Part of a small language model's weights.
Size: 11 layers, width 320, 5 heads of 64 (1 for keys and values), MLP 1088 SwiGLU, vocabulary 13685, 23M parameters.
Architecture: RMSNorm before each block, rotary positions, no biases in attention or MLP, untied embeddings, normalized queries and keys.
Training: a variant of Muon for these matrices, 367M tokens, 5607 steps.
MLP neurons of a small language model. Each row is named by its layer, matrix (gate and up: input weights) and neuron, and shows model dimensions 160-287. Each number is 128 + 32 x the weight over its row's rms, rounded and kept within 0 to 255. Numbers have three digits each. A neuron's up and down rows have the sign that makes its largest values positive.
A block is one neuron, or neurons of one layer that tend to fire together. After each block is what it responds to, as a language model described it from the Wikipedia text at the highest values.

L6.gate37:088079068166137089159110157158109153161125191138081197103091153162067134166102148118171140093216186110085124128188136120134095132122177120138068104133167174145104100096106185122156088110197157133097158123147175125132072147115093069101145155199126107114149155168145131126198111104088133140148170095125127145114080115134101122090157114126125113144135090094117131090067143175141102136112
L6.up37:112135102174096129131088171117140121087158173135109190125128153196117116171171146135108131064117128156165105133123097117189155089134154122141111085163145126127120132092085108122075114122099188145079144190124144149093111085109175091082122161101138106135161138085134161150137139124124122097145107132075108132106142065098145118126125167088095087169138153090099165094084146179120109109096
L6.gate107:112101065076130125101116152126176167129152156136172138108081146152136121056126128174153112095131122137147122127078148210118176122088175174111131079104103129089129135137123117060127155132149152129112183167125146137160106116146130127105119087175168097105130138134139108154198095105103111135100206153081051116183166137163060130199148089125098125081174143123106126109106188169110151146123
L6.up107:061129118106152121128115160107129176146149169092171132115102072152088102146133153114173048077151135071089145193130124098077096112063155101104083110109181145108169098087109132085127104127177149169164093104143119142166111170081079113112098123118165154135125096122137101084163079114123147118137128113104094101081088155121134175136165181095095112086183140139055127092131146155106070142124
L6.gate637:116070146108160112141135150143104097120098212096097136129124161201119152153070117123132104136163123145105188092098101075144117132104136118127093080097093131109182158171055130117094098157143140147120158059209192067137112145120118109148087164108122119178106094118175094093147152076126084139109126119190168082105131149082138153107140098102100204162148079169107118178162128056069104142115
L6.up637:103105097134141135130109166126193148142146131154182157167110141099148104122120174085116084176139137124155116145115115076155132113045115133080179078130090114104174142096091125099108093120173144123080138092118145218169154154128039114094080144097132103129069180111118144126138141187115126134153108117088130138120109093175105144150138193117101127124109157111121163113120065176067087127110
L6.gate1044:140187149183149142155111230154140101167183213114123131133109145136140125193142142180151096146137137109084154175158145118112160170099157150093134132109129093147186046156149094190155101151176126134210113162122198094134143163137083141159116164125127072046118167150088150131116099133103117088200144177150115117151139166158077110155127137112099176135132113133088178106118169148065130153136
L6.up1044:125176099121084156139085155147093204137181170097092091100156189191113126154115084165100122143074161142165177057117132093104156128160172145126080100174183069157131138147150093173084148081170119164146168158111188162119196146080138145161139147136116119191064146094127106120110148154107155116137137114107131115197145136166116135069080126184123129094158153195170086137104179106099124116117
Responds to: Event noun after "the". Last token of an event or action noun after "the" or a possessive, usually before "of", e.g. Following the visit, the cancellation of, the demise of.

L7.gate67:098132160154111105099108144163139153079137157078127125138098179222112134153134124164146137111131120161128198142082075064099104163109172107120157109093170188139171156139120101088121115158129123154130084185126182112137176115102122150167154125121116114103150089131117188112141121113098134098105119077171102115142164042143100131175138163102140121124172117159111171192147136205090121150121
L7.up67:055131105227157138144158131151120112123106162169139111169121054149108126091155140159165131139138130094135156052131137068157227145122169112131084109087108090076151155078079104138120083119128140133117128100174118115128037184142176136107065062098159109095143122099147120097128149164134056111139173130156140120142101123074134104121098096108132088165159182134104114136109185147083118127149
L7.gate93:084075088165042094170134115136138153140123156149145079137132107169186164130107085151150143102158111173141149139130050100177104096149157060091113144213124113136097065111189185118109186151089147107137207132124130147164157156133141166132146099069084194159114116090050108147167114081120084072153169121138155144147108104122165120111152088116121091114114120135135121128115175104100159169114
L7.up93:163153135110113186142136109157094102136104144113094173088140110133088100145141137190078108107135132085131124082135061083135149113053169132115161189115107087139151146148173142064131191121127143106163132109148132075121140102129128154151129078149130141154058095127160148115096117138167140168036147109148174116157154137153155110200150090113162116125092149182176121139149132173165186164163
L7.gate111:098096041058088122139125131129211143197148157111151140111137151146095125160097141127085140088159081163095186070105135104155142155033128132167165150139118111121134080141092116166107186139139152154116106088120220121129160150068119152129083151056094119124164093157148146112114097149113120125122161223140110130119133168184125124140109095107173087158097175169158110081104138189109146120208
L7.up111:068148079158123119135102139168191141127132190137086057152124093145175203101068120164139131155152168141102129053105093056141143092143103119109172124106109158100157100168112114136134089093093119152115109166133227131157089117089087144110129143134081150109174123102119134154104145120172114127113118119124106139118177119135214107141127103128106117165127115166154162095104176150122100164094
L7.gate148:095110063143139139134158179169089130179103102101126097071128162085121164104103091145095066107103129085123101145119208113147118127127060081107142154117112134123136150103091067154120126153101190142097101138225212197134124045130138144078150159125113090149148138143092154114090149106135104131180125085102100106186153121156131109147176061134100171191132126089099119116127097124158147133136
L7.up148:188096090113119126155113143113141207180112146157129096132159170085119166144162096147124107106146127139155142128097143119101123161143130137138185091101135127072158086119151121056115194137102132170099163128149181167132145121115117106091117106219138087139126158072118052122118140161184120133156127117139156148187167094186180062124138126103148175173138140123095182133130189122131138148125
L7.gate163:182106100113130130095126114111147154144136142121168125060109192139132110187152153159137114098085142133113197110166096176111182207110129076097156084156163152073120154133143064124088115095146118088125126184120164084149109086187137125138114163141122112183076154134152144151137084126115170141166170147128154063085127166160112115117147110089152179137112099141153135184117122112096064163114
L7.up163:168097109117135127159174163144121152128099193190125096129097106126111160199079123119118149078150158151171154130217128178133122076094133119113109104136144137181148058119112152075162095161109115071073128175172118169107068109065142065125128207137108111108091157107178218097129099159136102197122179069089154110086154085152100122167163104138152048143112141124130112152117116122144110083095
L7.gate219:112126159052109113111187143140127160138089093124083174114182154087068158167147123089136140161076120174145139134113118108144182141170104126126085106145163171133099171113097143065123141136116038166087132165078102136112131154160115179082086098116091086104155121113103119154080137124174139170120121135180137120118188188118113104153127115070111129147180137064148142147127051134108174156215
L7.up219:087130136105089130120103155109098167196162152102034104115202126142134119153105152081135115116158141155185091108102065120149076158112166101093096131117118142125143119068115102158139111147109127106122145121094148086129109189113176092123118126180130112085073118136133118141179129165117117144128126127079089088122069158103118107084124106140106185136155171122132125121144118090105149151109
L7.gate306:075125111141165135083112162153114119151173131141134091199117124157109147138131123135110206103143136081113175042161152125131132167150099115106086138146166137101090112134111095145112096151157197106122161134163118102180101136086127141122146171094127142118120161082141159139120133115127123158150114185110107058110098119166104121188143085079096117164118175143061138087124109098093140071140
L7.up306:086101155016127133137076192152075160137119151115083106152113104146112108162076082198103150150102158121149121104170092127160137194138107084131103117089117165119124117115106149141165068139099171110130160135123121125131108101110131118109080144128105111178113164075129105088171144153176088179125147132152174082120192083098063124137119100106116105162147079154122119104119171076060116086164
L7.gate346:118144130108151168093114120089099111163185180123155103164099141139122087168102129115133151065153144137082152140155112108107118173126136121055134112099094102067145142160150179116112139136114145129140142080128180139082112090098205047091140138145134114124101120143106157128050154156158133128138102087132104109144081109131118073157170130104158148104129114140085126179096159157118100160131
L7.up346:110166154166101069074123147115119112122157153097121115159093094197186113075157099118118148086174152183176146163131181154098117111128119130119116126103166128120146111131160126125076137105139077122136154158145115092157196110159133135161153135109140110111110147214149143110066218046063120136094119139178083129130123109132106112124147168113145132099180179199143117100180117182078155096144
L7.gate385:115135164124078127143059184155155112136145141131126083122182101144151164155107145178150135076106121130057146130070079121140126130125166148136110120090144144170116107161056141147122136126151217175148120125117112077162121132085096127126058208178168174135139124164104146117097092156077122134141105133130201112097112116148161071145176108151136168122134123179133109114141154097073150140176
L7.up385:105156125134152145114091093131120137123088102162131118109118127095158152125147114140076106150143148118167099132163144138171165145141168112117098091184150088092117059125134098144137166140116098147063108079153063177078131167089203159095126103117129118133170165133134168213099128120181097142151116107163107135130130143072085129196119125118115106154087141129098166130148168104130141124170
L7.gate497:130066152100164084113089141167119145148134167118118142157132174183141157167025129204100143086185116149141150069138050088107150132121114126133173083092082159160138085107093098123166151124189167112124121123161188084154145162104065146120167174114118103127132137152119132166137102069211059180078117110153084145131115112146114192142183097084183100149150108150100147186137096145114158140097
L7.up497:162127156160155088055127090135074174125128146163125122109045110159156199110089139132133106127141123169125134127110097146177090178142064165181132094124135139166119137121163064135184133137113093106125131055144154121145086119117103118151188199136130171102087095117106140155081124122165141127160163053099098140138148132154150135088071136099146183166152151170068142129134135067115151175134
L7.gate533:116162149150162077074112178123137159151178134097155160191107122147172150166153092112163215162246125131080157136145113113165144113128084076184125106114093141111126156111088089107173090152122182129101119178141126114131142113123079181131194115094117057103068121112130174162161062133155127110129109078152144089153178121139229081154101114090150131154097107131105099173096100140113094137135
L7.up533:117099122149062131164116179134117148149114126132145153163118185077172158158076143157113081116192139107148133115112094093109115162091083114129168068126166129142197104088133172140098118121132166125101114153160122100149162183068109105114164114134095121099130110038130179158105125173125118199084089097164168107120135146113111130095138076129117131135115085133101166113171148116090117098146
L7.gate572:102155118116112135165128122122162118160139139057067123205127086132153145139101147165135166114111195141164131181137132129118160121128098122149155103032062148086142097093141139144137163107126104129101147136167155124175142111099135166103158151092103140160088129127082145068125124151110102120195147131130177156105074194122142127156105146131205181172128117082128137090141161174113118116087
L7.up572:174176087151110154095071181155135140142122158145132151129079149156108086101129149106097122163137092142153147158171123143121132125119101103125146109145115145096183128093080145131161185168139171137142108119109171118151137120091141154209155151123112118143062185128096140071128135067096132131118132082112159117125132174145184103138164093086144116125117066142155155133164131115151067107182
L7.gate705:088073124141116107096079133163169136159124133151119111141104139120117197085103092144139166105103106144098132186124135144198136147043082159199206109076111134149083138126128068132140137180142111111166127133175192212122160153131105142122106119128143085140110164085130182164169152091144101131120133135166111178144132108157125139166197130121121121212132193110149105138140161126140094146090
L7.up705:081113144157211172126142179105134135140119112130075108150105095169096112128141128136082097096087114105146208159148065114137173141115040140168081117140126100084113165104044079168086114137127050138095110124118103054099126113113122187094116128144080124109093148142123133097115128140140129139093123196154096117128158109174112148164096155134104128183128098142104111123101143096114131152148
L7.gate716:115141151142139138087112097159001203131053094118107174106121156096126106071129122211115121138100118127124097105199106136159120119155101153134111143172154068171106088133098160104127113151079120115172093117167187136143164082118103174114107182113142149115106109139128150168180075098060145136100128125104093106084131125157142101104147070106106059156110053106133110081119128095120133161164
L7.up716:122068088161062136119106080115156120149088142133132148149069139179096128115134064101085128115141151172107143064129133140197212111098051115136125084139099125099135185169125138168063148140112108102153126100160179149120143159094100171055145114064114077116145164098168096151133166154096193183114107079135111114129162115134096173113144125135113124139169166133068058148146078157107163149113
L7.gate756:094104161116186058106138146160119184097128158106109087119127113118214182111135141152074097168140110144118099193069082081165140176172102148133156117095136126087081112146120166130106105151194167119120151129160198108146114081132090189144099061135102113099111097155108110120176152117098116123120179114147078126058129105105155155153160153173115133120134146129120069114134179124160156159132
L7.up756:181071125145140115127132124139151127130150140169084150121124068127106112121171149166138158107197131110164159136107067090159151112096103106147148162146157059126151172119160104148039190090139163139143139135134107147150135122135137135118142087170124107124117106093067169145201095143118073148119139093135073148159073122152090095140147166107075078136121153150083083156156167133102124160146
L7.gate773:124129168081092157172145109081107100124170111202131187108144121225184170091116144133131125093153162170193167109128130126119113136086104108129127118146144107116091148192111155171079132122120117064142137132157106160156145155160117193174148160109115147140177134141086112128065058132125106113189099114114153115163140106134130136166130062165080077195158142124143142129125100131144152135120
L7.up773:169115177181110150075126118132141143162123116102167149103107098133155134122177136075102174125154089168167078150148111124118078144197105179110171179159139092081158166155137112177101117122134147153110116137081136178146166166127143132149125132112095085109126065096141145164113190119124145128163125130091183071156195093126090092103177105102113073202106078142090155117094114086140161149111
Responds to: Noun completion after determiners. Final piece of a concrete or abstract noun, often split and right after the or a, e.g. th-rust, stre-ak, drop, lack, shock.

L8.gate895:090177110099133097080122081105156152131138147162101122063155188130179138127111095143081146122074167151166142196135119140116110155115145179155161126130126138135129107150178098125157172084169178074154133118079176116146118114152031165128064152098085171134134142059114118127086166138079106136073090157106143114120141114126150152142175107085113140087101162150104104143133130091123110086094
L8.up895:107087088106109039133092151127055095094150149112117201154117131147165171152119162175060125152161121165150077073166101113168151129145156120140054129148068135140109047124136170135129132132143110143130149178155076111154158144149122125129180112136147123148125130114126137114162102077114109146122134091099180092090150135155092180095090123069075134126115133146137130121108104137182155118103
Responds to: Abstract noun heads before "of". Last piece of abstract or plural nouns, usually after "the" and followed by "of" (dangers, ideals, hardships, mismanagement); weaker on year digits and table/list punctuation.

L6.gate601:132132106142141114088175126069125120125123122134131177157167147112083121140114153067171154156107120140132144138110146126077093138167122099099097144165087163127079105095109139136076118180122169109151160145125052097067093111119080142119117133089138121121103120147124147126079119152208165124123143160137185129163127128154130111101146136112136138157159134071108149164072164107074148085169
L6.up601:112141138122207119151148092150129135137150178153150101152126117167071089060090093140145159110114179157115172140102120166078142193167086127091149151122129116179147098119132160133122100140151135129146158180116124114070207079142143154153159111148160088114155183188182147072134097192112089074097152109155081071112091157179057104131203130184138114163118156041119129109144159068125094145123
L6.gate746:130094114131104109135101139138100119083102162095125133120170105122177174151071123078146183156096143077087043135152082161154106156117110098105149174159144116081153105096080059120141128160112148092096140133143081114167106117110132119160147109150139149174149056135152118120133099148145119101177141147083105103106140111138137155126153123146129104107149117121125155109133114117147095168148
L6.up746:146102117068108137147111144118080108052077122129141122134085087172101134063107061068149176098113144096140154177135130101110153182094135113136124100194106114120130120124120104166162135145166073141078089124080105112136195145160126133122153131133111143112110076146159093155146131155160111156190145102145138078163117116095125098144145114109109164126135177097069175097148133099108115146116
L6.gate750:185171077129105178056139096103166134124164133134124112101126144112091175132140111131133099102169163153130144103154116099127103129160118126093163176101092135122174119114133182089070143129144126142115137151152104147110127052176133156171216079132133118079128078121090158129136061195108131069154124126158132169176082094119078140112156095139145152160101115069117148116086136104082105171152
L6.up750:170162078168131195148155108110134126086191144142145193146153117180102148088123121116119108151084132122100123110186094102183159146087125109110139138089108083130133088125170115106144161150111091090184113109159137091110089134180132132133123132147142102117165161087134180168154112147159069120143133119126133087104113108102092116085133099115197155084172106115112145101057161103139146168099
L6.gate947:154138115087075128119153181099117091114136138138143166137147174168069142101157136185078144127159152194103048169125184165093152114109173143148074150130100142174119108093151176150140136103186105132148135107131111064110129132235072166136140132085091099130081123169183071129102091143066062077170145187107113129157129120120135151156107135118143162163155180092155123114144137062118124080127
L6.up947:145126130131134085053143126087183074247183196122128145100190118134118097133154162193093124126102169100155137172161154102155134141116073156094147149093091176112154120115180123100110124135128114102080091158142136115132171128171112168099138100137111150088110155091157127121182144104144195097094169126151155121166110142150075195145139100121195112100106132200130075172042106104084201180104
Responds to: Stat-table number digits. First digits of numbers in sports statistics tables and career lists, like goals in (18), (11), apps 14, 135, or league wins.

L8.gate986:115130065126106109107117115138133092155127167140152143050133158088126069127143082138143125126163147134114118080160155166070137090140149034140128097191131106139162171137142131136093117176142129147161099149114151190109136170096154175186178119131115166100138132147142107181064178165134115103182086131170120136078103069140093109087070144076111075107123113108137110167099140167088147137121
L8.up986:138174121122157168149129139157151155060089096164177109062087181175123102132102125167125124124160158144171142096116092126132138105142085146110176144127108126187094174132135169114091149149156140082129167083130154164158103100120162138108119143125133075112114100229130165131098079129155141100139110134116139139118189128108104169159126121000109100088128095072136142170154101126124113162150
Responds to: Word-initial fragment. The first piece of a number or word split into several tokens, often after a/an/the, e.g. an 8/10, should(er), inter(change).

L7.gate11:119083143193130167106156133103127080165129126124096037076082142142093180129194118128168113150145164178106137143147133145102117118139159142108198117051126124145115074153136099126158148160114159130122093117112123112122166061106159114145110129136110141138149131112116153145143144134124101068096114152141150098098101109149165182097101130109119129128171123120110123128093148097169174168138
L7.up11:146052124184128171118111108133118093104119074112115108123143134126102089135089074100137116111093130104133141061113142101120123139108130141120167092139141149176113089122117135101155086139130123184106099112126142174076163138120140100093151138151124101083076139127127166172110135150165063175093158138080123155106137145145173133079133151168097127091098138084128106112146161056161131111110
L7.gate184:074153086151053108104062151160071151094125182152116100102150107130132133129096106065159097090122106163099133160135111098110113156169118074149122081173137126115120149132145109107136148201130144137101157162086094127133122125110141058144094138132117155131146095080076127151139089134076113092172131176093145196146170147094129145157074137167127113167131118093084190123094042170133123157172
L7.up184:114140117085139111083203136084088083089087172170055078108074091150083193132133098131161155086126136124169116117118194126139120174113084141114135076146117156121118099066135111142150102120076122088152099138115108136130156171168146119115163169085073175069106136123147149139108074136157105153055124194086144172168118118103166109118157103122114188174188139194089134175100151138151109123171
L7.gate248:108173055052141122102126155168154173156176127113150152137154132158075126101085139129193059156160162178112119094205086111142096122108104139073102143102165112132172182144046126101069139142124124143159129124108141121130125165133104158158127132130069184169128161153099097084101135147082079088170110144148112122088144152166148114133141164186157157140086124137155112140118117139090122178151
L7.up248:098161060098157127139130095177140078130096127124181069180172148152115123143092076113121173116103151092104122153120135124103144112135063186100097179115165157122121100134152106140109118154079125149154145127099121144217087125183091127113155125163118181161178151180113078110167100101086150101122124104149060187158155092178127062135116136092132096136193122143144127124118084136096182168081
L7.gate262:069137184159130157134084144143080139164121065093098101100090120119128140111098123130123142102138116138150153089193129188150148142118135172116139139136156082121103154151151107147097066098125125155177112126111103080123051171090146084167150133091103165175084138136119137131209152141137081152121128175118105109177117137128167108117089144146142127142123117174128120132081087064173144100121
L7.up262:081103197135207096109091162118053154128149072149151079090126132162196133099109109073100201090127158148087102129143136102145097156093130182132141133102131104135142082150053154131124142119139136183111146176114083156131182169105145103136134118117108148128126089068164108117111148091122135093149160146144128173137123146146155164141177144113102207052140137123117161141083071125129086150131
L7.gate308:146117133136100098169143154168154142135124154147077103097118170082121114127105092170148162057160183093153169177090118138109154135137135147140146099085137167141112159163089098143158080143164137151125118123109187147079110165082145142144154114171115137134109162145135116130132162142146138165145140096179186107208181097137062117130167171121063115081127126140148080141085135097137121128095
L7.up308:120118092095114142111134167082167105079166126166073070113124100159112086107168118122149149079054198113115139141065113129119151122126061138140150130160099183119121104181131128161145157185174136148131097100175083136137108156181173119132116114169162162175134167166099082177109201203162112105083145123165108107133200087198125133102164174165106120142113144124109150104099186117133074130141
L7.gate419:108152202106099176120145150073078098127149099175094144110190102125138138137149112112175146184095134116144104098155131061090151128088114131110169140129084118169094126092137109130163176097132120102118113138110140119131125086107085123146119099138188085160072143105117188164136150161120085118125105139108124139094124155120142092129081138165127103146151177107160146055092167141113125118094
L7.up419:125124125150128156072163129139117140114095088181085124105151173141089064125136122125117178143142142145116083109078132113136148133175090125201108103145119144149163141086154123105155127108158098116200124136119177147118128149075076142153162086153102075093136069143165157147192139108167145109084161122083128152142071161097158119088129111139093134115157174160130137128110123129180091128115
L7.gate482:115126134120192125074175135097179128160160080085163104116147079106066071157139114181172111113147098128175150135149120103140136126119076127100092092151102161117138180118103080099142135163127142100095104128144139181138126144106095125138189181124151150178155152191141108094101114142175135105125173124132180108120112155082121162169091114113125092085161196141122091149148201133161142101163
L7.up482:144156104155135144103160139174119118053089139124090150171174093161130155149128066087157056131112099113151155143133152138077131148128187128124134154132105103122171109125086086095142091158127084154129152170215127131120141186115139214201161141087104080140088146083101156118132108174134073106144189137167149185136091160141075118139191186120158111118091176129167072143150160113188136134110
L7.gate536:161142144192135117125088102116135138111110103103093192135083162178151140112141125076113105082124174178153162117138160139053156183131118103161161134148137125132139128159128110133120129170069087104115095128123115128123113101117111191081161171120091131103167109166136153117085120139112116000103119123160189097149091120137125113149145148120138098177132119132120141150090150084118109166149
L7.up536:148107179147191168142099173123110160158131163169091099144150086154122099087125132120081128159108074120053144111097105166129166155092145137125105084156168156139161153146102188049169147130172119119076100173126170103170071102083141153092163142210155114073181127139152151069155103151122137092141129147147115134125126134146191183138159161152175154197103091093141116108138135185123065076079
L7.gate598:148144119122084104139123143151144130126111158108133128104087109152142139113069106078098176143093144134072122166069130104122173128158175123105090159141163157165134143151121131122150135071140162121127107136128116106133128130159137149150156110128168169129194106154159107130136080142164208137112125149083116119117097155154157077141124134120095071091088131103167195142162151057081093082099
L7.up598:128148077101152150115148152155160090114099171116110147158139146096129150166091116197109107079091116159152211136144081161186103169123108114130113155165135082099107067190151106168149143078136136102170133166056189131107081114164143106146098172123141107086166076184164176107065181180164149176142106096099081119070142130149069109084099144144069118108104150121082135163174128114131118065144
L7.gate682:075068182111131157104107185073076109127139139151120150130171161159152082133170139083196154135106154205120127087153114083178144193136113159139113173150179129129089159119079151112107183083109049125089097147135140155135151178162105097162138089136073155100186158098120153126141108146112133083123143148090112112105100160094140066159177143075184116114125133205107131154134055181103117092064
L7.up682:124154147117134161163054150083112102130081185075159131193123131143135115109103055136207135138112137158086100131120123106074178179122105128112193097146149175191100203114084117072117142072115136155154120156157163138134144148112088122152158065123183182111059122113166068094189073115151122129155077122136112117151081115164095113120092174112144081152069157198141132110166081141135124122112
L7.gate723:139121145116174108212122069115137132108128179124155148092110132130129188190153091096098153123127103133126109107090124109112153134103182122140117152092128086173102109211219106112141128188140107107122088103119170103114155175092138134155157086131120085087097130178144062122082094112115165108182125146146150106081105118113116122158125126146114076155131207100124062085041112121091169105078
L7.up723:147125113114162078145131102087150118240105095111142122118093151182080133128087056130124205145106100141112106138171122186199141098120118123091114122160128157117112110157130070104149102181165132160139098130123059112132092159104123152163142175120138171099153158188117147143141123054165109104140053105090163079130104117079100132119173099099102153089129160169096103161115107123039129156110
L7.gate837:109093161147158195116160125091145138094152176080138077107109119167135163106108157154142144095073200084146132161079148100142112131122152170116156081105127105090155126082120074098125134169169166102151143079125144110163109112125128130142071153097169124111160204153205139171112071190222145067151137076094122109145098117149110095120139132099107159153112134166118131137144142103085109127138
L7.up837:125186138111134086120080168098140206123143162146144190124109166106111141134128086080159100119108139149159136080104118131099090160166143139067134076132132069106185085138180145155129117175136129099118148127084091096119113106130084132138144118112157159143202157138153130186110131229112119136169166102065094167116120094134203150142130165130148107155138187121095127138150121137200119051121
L7.gate895:120119106137114119107112145118121120112155111119130140163165158087043099081159097056112123107123193131091148157139179158129087113123132118164114094159158124110143120154154142131096156109114196166114119179127154140180156112178111140147152123166116190061186123175123120139172105168122144124116113107164113128156131096123057159140113159114162143121063079150102100121113103118113089100106
L7.up895:138078167109121137095104139129152110119155129103121184141159133178138122097123122131136152072121141137138098109123116174098127163113150149182112130122171169142094131138125171081198121120105144105137119158110124099231118092152150153135115178146112158047102092151111087230079134153125082130100147087130107172100108085153139180131150103147112141133125099135140103124113114162135104086131
L7.gate1032:126088150183201123157110134119077143110137125127124112117149136105165117138072149125120138075104169106137173101091117170063144147133130135162104105162150104180104085153099130138135185102136142125115117150164118129208146165118153139156149122089211079103114097176145094164116145219083127093136171088211051083124149131100040152142157142144138079116099104115161164116136170067195148119125
L7.up1032:163175090135168122120225126141162149121168154159215081135114135139105187114155111085120130098115165117124141112085133209123163102105142145101085200131105099126149077152126076114175130186090102166131135059131095081080069186149178148125162116092145101093148072088099086138120177112120148114140114160176124111086241115146169139110178187132112180154125145176108126101118119059119159180120
L7.gate1076:123152108131130124200177140113130171135097153105144142177108193114119126132099066100190155184171135161146116094168115134173147129151119122089091103130108134125076103153133120138155161111169119166125099119195098172164137155105104157104095122137128104166169176116087095160154133148092121133066155104204068088178138114124109108159111207107182116139146115066169110120108160132142209176149
L7.up1076:122104109163103124123130092136159141158118151124141118208131167108132116114109123088177152141085112156117120195142104151107157069072140124110155127124165074149118092111114105084111159135148167127066109095115144119128092121111108167150118092146109149109069099132143098092107101198100134129153090144153173109135159174166199077159168108091162104160139119109160110143127173106143085143123
L7.gate1084:088143083161156112219159169098134092162144178091151116106149157177123203136099128097103056073127153084085126131218136196092212125166156140085136154062145132147114067080141142077101198147125128125151081135154099133119158142129104178122125213131143143100187098153131132128135146148167080180091113142114098042160103124096148197077087143068153132088145107161117117149113115147103130155123
L7.up1084:144135127095098094178156115143156095133204179139105147093133139180122123121128080103157178126137099091167146134068092168162136123095136131085154192114082121138149104177098126117123137088161168114119107196107126163136076172164090065180125152118173089120144141137094113098133143125162124121141116111145099095167122117112105152131139150094096130155089108076065098160122122133105200115138
Responds to: Number-initial digits. First digit of a number, often starting an ordinal or year in tables and lists, as in 1st, 16th, 1977, 2 episodes.